Part of a small language model's weights: width 640, vocabulary 13513.
MLP neurons of a small language model. Each row is named by its layer, matrix (gate and up: input weights) and neuron, and shows model dimensions 288-383. Each number is 128 + 24 x the weight over its row's rms, rounded and kept within 0 to 255. Numbers have three digits each. A neuron's up and down rows have the sign that makes its largest values positive.
After each neuron's rows, "fires on" lists the tokens most often at its 100 highest values on Wikipedia text that the model never trained on.

L2.gate1865:140176177104140169119115134148160136164118130106112135113123144080147103098135143139106124113166151150077122098109086173108150107091126163167115141138137091113191148121128127115111125160154131091128111129130162097116130094093118143084151109145113157121126116120129126050175107116103147172
L2.up1865:104128088154176106118118084123100111110112151105132117124091150130149123116172137131099162113130105149165141169104154147100115142150086078131122147129090146143154134131081125125105124146108094110178152145137133174135113136099130071105144121136155100112120127116147131109077133111130168144
fires on: ")", "),", "})"

L2.gate1695:111091108119145114134134149126134127125162141147145132133139138138118173119100125168155119143160149129204137101107145151129146102127156151148137131112147113127141179101109129133122132120132104128138137119156136136093131145128144148111143127137120072124101171142084141123122177059129135156
L2.up1695:143100097134080164154127113101129122121151126071135134127105136147130111169106126123195128141134139179141111110189054104139142121096141111116124145111104115133136143121188149141138079110119114134094112125118122124139163155151113168126158097141118139125111092115131134095124171126088091150
fires on: ":", " of", " |", " in", " /", "ik"

L2.gate1868:130139149108090112118155134128174166091129116139134120130137149125090143127108134154113142096132124131118107157136122132136115161141153133136146122125176136109141168126182185120124111161134172098156145079135116140114139140151108120109167155122130134133134083121088125112115148100141130124
L2.up1868:157136106138111122159127150121148132121103091166130117138100135111171142113132089123164145155154139117128143121130153089118145154137128152126168159147128142108133163110143150123151103174058138150110157138129130142099125165096066112104145121123137135165141090113124149099095134143132109138
fires on: ",", " \"", " '", " into", "."

L2.gate1282:094152110142139120151161131104123132140103111140125117132095135122103118128116121142145112171150146137143150142151126141115074187138137151156128086145159140140109103142116105093101167132123175143121132141164150120134148143130140106135120149176143148164085154135121096122156154093159131154
L2.up1282:097108090163108145127090114130097178141080064126138137089081120176118177095144084140130143134128116160123078129153106127139078116124141117191116098158144097138117094087163136117127136078123158135155177168137147107113150169154137105080118126140128163129128159116101102118077146114170114164
fires on: ".", "\".", ")."

L2.gate167:105132160191082115103128100104100075131108144127124173160107133127134142113123133157128146145143113160076121101115108147147126138108118115122114135141128130122113150174134144096101172133091118069146152139106200148093142147183136115090129166169148149094120061115157149117126135104104135090
L2.up167:136121126160103147137134141120132097103134097113162160106161095148128137115118168176138090137122126144123198112067125167104118112153109151109102158091126154140147132111183155101101143127086122131126113117126148161131096138159122106119163153168146106112117082103125174135153145126129143095
fires on: "s", "avel", "ans", " Games", ":", "aves"

L2.gate848:139117129101082096130094089105078143083102118102115145113120181136108106138170123145132121093110131123113121141145145121123077086086121111094123112118154141112148088142149117125154160186125133104120099092092133142119130117157148136131101124114098127112122124127181166122091143133146143108
L2.up848:150122116110126113110112086146085126102090124105134150140106126177119124166119122142121100123068110127126105126103094113144097090100122123083141107111128114096150099128152085118157157169134126116096079061066111144139151129109122123100107123107087112132147140109124111133127130078116112099
fires on: " that", " said", ",", " stated", " described"

L2.gate1676:108125081083143101078120114106127142124096128113160128121151136139127121143070131168148073117135099143114116141158122098151140141142192143101085102087132148162106154109147094133149097162163132082080137092116119113122110130093153125146119106142132133073127101123091170141140135109139121142
L2.up1676:102158124143157117122165178138158177122129145091119104123108108130141109140143170135106110182158127115140132114134139100104088145144089137163168134152098116127146145102096135104143145130089122118142135123095159109159132103124113135106120163151051140174145137128086161135115157127146117169
fires on: ",", ".", ":"

L2.gate410:176126103141152127072130118173147155151141146125141116125132130115131155087113130117114166149133161167120107117119123146112110110140131139127099162139150146146107136094127079104113129165123137141145137135134148141096175152122124112124145161112117135152161144145134105113151130118160119139
L2.up410:148121125129074184151113094092123127145160108087116164121159085104102136100099174144140103117099154103151123103110177136135141116127095109110107122137095126143140147116136141123073157138142152111101149121109153110140108112151106167154170152108146098149131109111105093150166141069115126113
fires on: " (", ":", ",", " \"", " –", ";"

L2.gate298:146108115132124120151154088097112137120125134129095158127137131140153134142154165136168126118093095091184139126130140062133118149126111177110112121148189159122169131164132170137159155152141152168083138148139130157104129107109160111113129101145166165091151108179148115147095091111117157161
L2.up298:138136122117090132108114110093130120128154096131136101139164112145110140166140095146169128152163124112171129169165144161137158166123141131160173140123121092159133169113102094157153104203162133181148106132134120099135115141139130109151146104147159140153139134110135114142121141137139118096
fires on: "av", " Ev", "ev", " dev", " ev", " Av"

L2.gate1234:183144125123136115135130103087118141077119098117096115134123137131106145081136141110109116119161096152121080118105131158173116145116073157150119152152135109131114166106115126127125131103125110111138118132117131095099114131129141110141134124107158160099155144050174126107124126098168104128
L2.up1234:138122044089101112107100135120112103172105120114123146121118138110157129131159081129125162155092123174168104176131163138101137112141136183127161124101134132154127144115079108102125090183131109121161146127166116119112137095155137116138140136137142149086115139129122124133091128098147104128
fires on: ".", "==", "===", ")."

L2.gate2517:124085120139095140096112132137087165075139172150137116100138118133150125126123137120122136147121120155113065138093183180119159084149134152075113134123112132162160128094113090075138130146115137137147150111108124152114110110108118148117129108118141124122160112051100133094136086100150126098
L2.up2517:125141154084132107090139126161088144132128135119117119100111112165128120130136132108066109135115144113126116130153166136098144123139136080113120148150141119117163131142106160090133100120121118092148185152146127139165164153124128196076104126141174120103154119109144105132096132143149136118
fires on: ".", " Patrick", " Jean", " Mike"

L2.gate2371:105139098144123122147107184142130117117106144121144111153114220171096114122171161171079188157131099139127147116148105138149137148104130131143146139091093118102133170129147128121101170180136130130118123111127132104093101121146155136139131079169110111146138117082127121162126107148096157136
L2.up2371:173115127142136150137156165125153124136096120131129189125108143094116139119129152130074119070082156135130122123154106131138108151085121148164124130153166188079108118108092133143116148145102153177128095155153103111098113137097148146148135122129133077172147116135131131134117101128104138138
fires on: " season", "ent", "al", " stage", " statistics", "aly"

L2.gate1162:122131143102128141121094100164116145134142149133114130134159077130124159097097089067130085143140147156129163096094108168142149115166123166106138147143129129125147160128124102130130146152173133144115110120153149102114128110144166122142134109113152138126165150145117138146114127093131135139
L2.up1162:110120093104090155116157077108113188190107134151132117103158150131127149165110128115151095096138123115132088129154106113128111107099128139110106117130112110155107119150150133110142125121129127085105142150103168159107117109180106111137136127127173123145101118124098120124106158112138126145
fires on: " -", " –", ";", ":"

L2.gate2406:102147132107147125158144081098096155113077137125105139133103137150093134144145162165117167095157148161131073134128122117135114177145134113115127105099147088127134173116107141173091129089134101131153126126108122123129144084150138087115096129142088107097116147102156156138135099098156127105
L2.up2406:121122133128146122142127122116121111134082113120128113070103138171146161128147143145134138116095081117092049141126140140142130143150155153117146137135137128096149136116118161141104118116149144147117142123097149102143102086111116083111118116094136124098137123134108168128102104155178113108
fires on: "\n", ".", " |", ").", ".)"

L2.gate985:108145128108065149098138084155159138145128099155154191113131126103108122098139202112141111163103107130117122119135130139184125133120172157107131121151143134111137090121096101113124121118137100133099168117107123101165113159148120170144102151137178141153119102138151137158187153129156125147
L2.up985:135135140095147115085129138179154120124101117160098164124133109113119136111105134113081150121148140166078147118112167140155113129114120122159101090091105142145121100150128141137165118124162100096122129169133133122141148118082128150085121117149122126181083089121135135149139143125123093113
fires on: " San", " Saint", " Soul", " al", "י"

L2.gate2059:146198140129128152130094119132159158113109118165132166174147133141121136111126165136172085181139145091150126149138154108101108112098142130143117132163098167142132153134130114108132106112103119116091132120114123073177120111121124162163106102124143130071137119174121103137112103140146170114
L2.up2059:130117133129150135109115142141153100096143188135165150160135178135137145097116137154112090131165120141087101127134199113123143071124140119146129120151112149124115095140140173116127149089059126105103105166111171115083133131147076138163142140135107128138143104135124130131126140167178151151
fires on: "\n", " a", " (", " raised", ";"

L2.gate1784:114134112123108150139102124102118137200119086121159122154113171117122113119113086129111145124120165112098133111196129126138133127121103073079115118096174113106070098141102167129142133125096159098082113121152144115138112122162126099107168127100122146138145106129106148170077167104152102114
L2.up1784:127082120142102162143138137139161157167127079140095148146150124087136146136096106098143162103115134158172124100133125070133162158130143105081117149165135092135132146128160168107131125137096115081094143156091165101175133136139154129100162103097190131138174152159119130116106115107135156155
fires on: ".", "\n", " that", " to", ","

L2.gate1449:169113158155109147134123084105132115157100122126116102124115160132160123098142131125173079097146123175084126116072093070121156126086091153111114153145123139105138123112135117136168133133089087084141094123096151137094135135093142111142100130160119144108132154136141139111106077141151114132
L2.up1449:111173125101144143160092069105104108099080162171134098106131144160136121133139094163125124168133130103141073121084124127112146122099109134135157120141107129158105116124136113113112139114121086116174149091090121172105099141119123098133102118138126091106127092132160129123114102159093143130
fires on: "),", ",", "})"

L2.gate1660:152096092133130082136094096121147156110169093101106140142119122124121163155167097130113115174124103087150131144106148116138154165099190145110131106105168108150138130118099141131138117145084116132101113123120136095153172168131126129125117099167146132135128184162108143131105091168073101129
L2.up1660:119151185149164135166097136152133129099160166124114122087135164115130105107137137164091150113131130142143147149087115088157084084107104165153109126148105091128144151135091100141091137122121133075088121109108108142078165111153117151173149119133055090116094130138150087139118154160140117108
fires on: "\n", "ński", " (", "es"

L2.gate1223:103130145178107159142137157141118125108135174126143166156150119132133122097138094147121138145107141097095126158130104120139087123108092106128124138120105106126110123156155114116093132102098147163177162145094127104105110104112146098114086170134144172128109098135161152093132171126151161140
L2.up1223:142098111169143164134128114108140127156096163090166136127135146104136154113102138147125156181121116142137102133104128100134136171156115111165087138118140116129134160133134131121151123149144143133150145168163167146130126107102180157120125119124161150114079145125083132132146144114161148121
fires on: ":", "al", "s", "ab"

L2.gate1376:113065127176132073110131073134089131137187144140119133121124123144154077104130123079115128130150140143109135142142154150177137145148073120120123117138131118164093166140137110098193126114122118128149126168151136139157137117155111111175143079134109128102136135134105141113079118118178147116
L2.up1376:106123150143121130111114103135142177123112124130164142156115079138152109126113124144151141151143123143131147106123140147111163124151114128121124090126186178111097147139135129110132107115115148165108156153131112135152112106148099121150137096132084111146117124160151140119081124090131101132
fires on: "p", "\\", "iff", " \\", "av", "g"

L2.gate1679:129125115123112118159069123116129151124103119128154138125122138134127127086134152138096116114176133142137107135098115119099128156130137132119143122148186101123088124132116122107145145139102095137125151165141149094107117137159135125171121123135120155131097159147133136132144140132146143181
L2.up1679:158116123175108147107110126111119135133129116123118096103079147099107118126120137112124137111122117130132109129106107113150139098141137154124112145101159106101107159137095134109101101152138106117140114146143165137061145095150123100141134112141122138141118120134175134118101113145076124137
fires on: " /", "',", ":", " single", " Platinum"

L2.gate1403:133133119163150114125114114116131152119131177183132185144130143117131113106106135097118156125133139125149097152136141126124186163097147137129128128161130121143120136132118133128170118109125128136088183124110131117131089152140132118148140128093115111136053162102118101105159135128110115106
L2.up1403:132099142122092172123164155165197127130153134122091128167141141113102146113126114155131139127104128113124125184130119116131099140129112140089117112144174107127148120168142111116132154134136136134115118151108134132146148171116139148112099139120104059135101174171098138144180139147122124163
fires on: "g", "ne", "z", "i", "n", "ied"

L2.gate213:121112144124109126119137132157102136124136163150141106092170107137120139143152142145129171137128123112148146132088188141108149128076110092166162129074140166148101149145139135131093140145126115089081158146117115156131103134155168096181105133140130122114105068123094141156126167155150091125
L2.up213:201120136103123108157163121151102132173130112127162153121147168114102149118113142144112096096156127103145127172158128151144132137139122153193142114090114130160131113109124135137132125107158159138111136114154126134146123146161134149103127157116178131149119116132139109088143174119109111111
fires on: ":", " =", " are", "=", " have", " represent"

L2.gate237:127125122106196155149131107143133136131114155143142160094156131157104081140151143111075142144130146160124171097165133146099119117139095148151122128143106119135111173111101144133156088124130141123123151125110161146110126139106146152130153136134166154131097122118167131104158129097129169147
L2.up237:111164127116114101137093143163151104103129129090095125165121133060136135126099148179102121153096131083174097129159147121091134158103144125118137091085114150129161096142154144131098124126163128131157121123111118109109122116101102110119136123091131131084136118127155158131145149135127122139
fires on: " Gr", "hy", "i", "z", "ü", "n"

L2.gate2053:141089145150072155133117134148110143135126130092134137115104155120088149172113104142130100084121162088121166128129091117136132115106132164135136127099123152110097115105084154084098108167104137112124123133137096139135126143121163146112100124177105123095080119110088112105120117151128132133
L2.up2053:130198147149146102107154119127102136106173113118135163084143086114141121119149105172168081141112096105164071153139129132137155158076136115101135129158136138126164088106117116126128110146135114147134154130094137140099149102164058124123099141112119105115166116132164142147132138095169111119
fires on: ",", ".", ";", ".,", " |"

L2.gate2544:154158102171153154115163156145133157161119169115160104134137167127147136122101115153119156171102147068119109058105146138068158149114141111130118143102106148121139116084127112154148135113142108133123120121118100175138130085116134141125135192130183130137123102103090159118148153044085132165
L2.up2544:109146157110140137145103125125148152132156103091126136135150152132146118173159152134171115145178146145136186118132161161113140133134084138121125128137135103140108176151153148123138110167143122138136155171130140144099150152151135129143139118148157159149108136117141169104115104129124127082
fires on: " in", ":", " |", "res", "ang"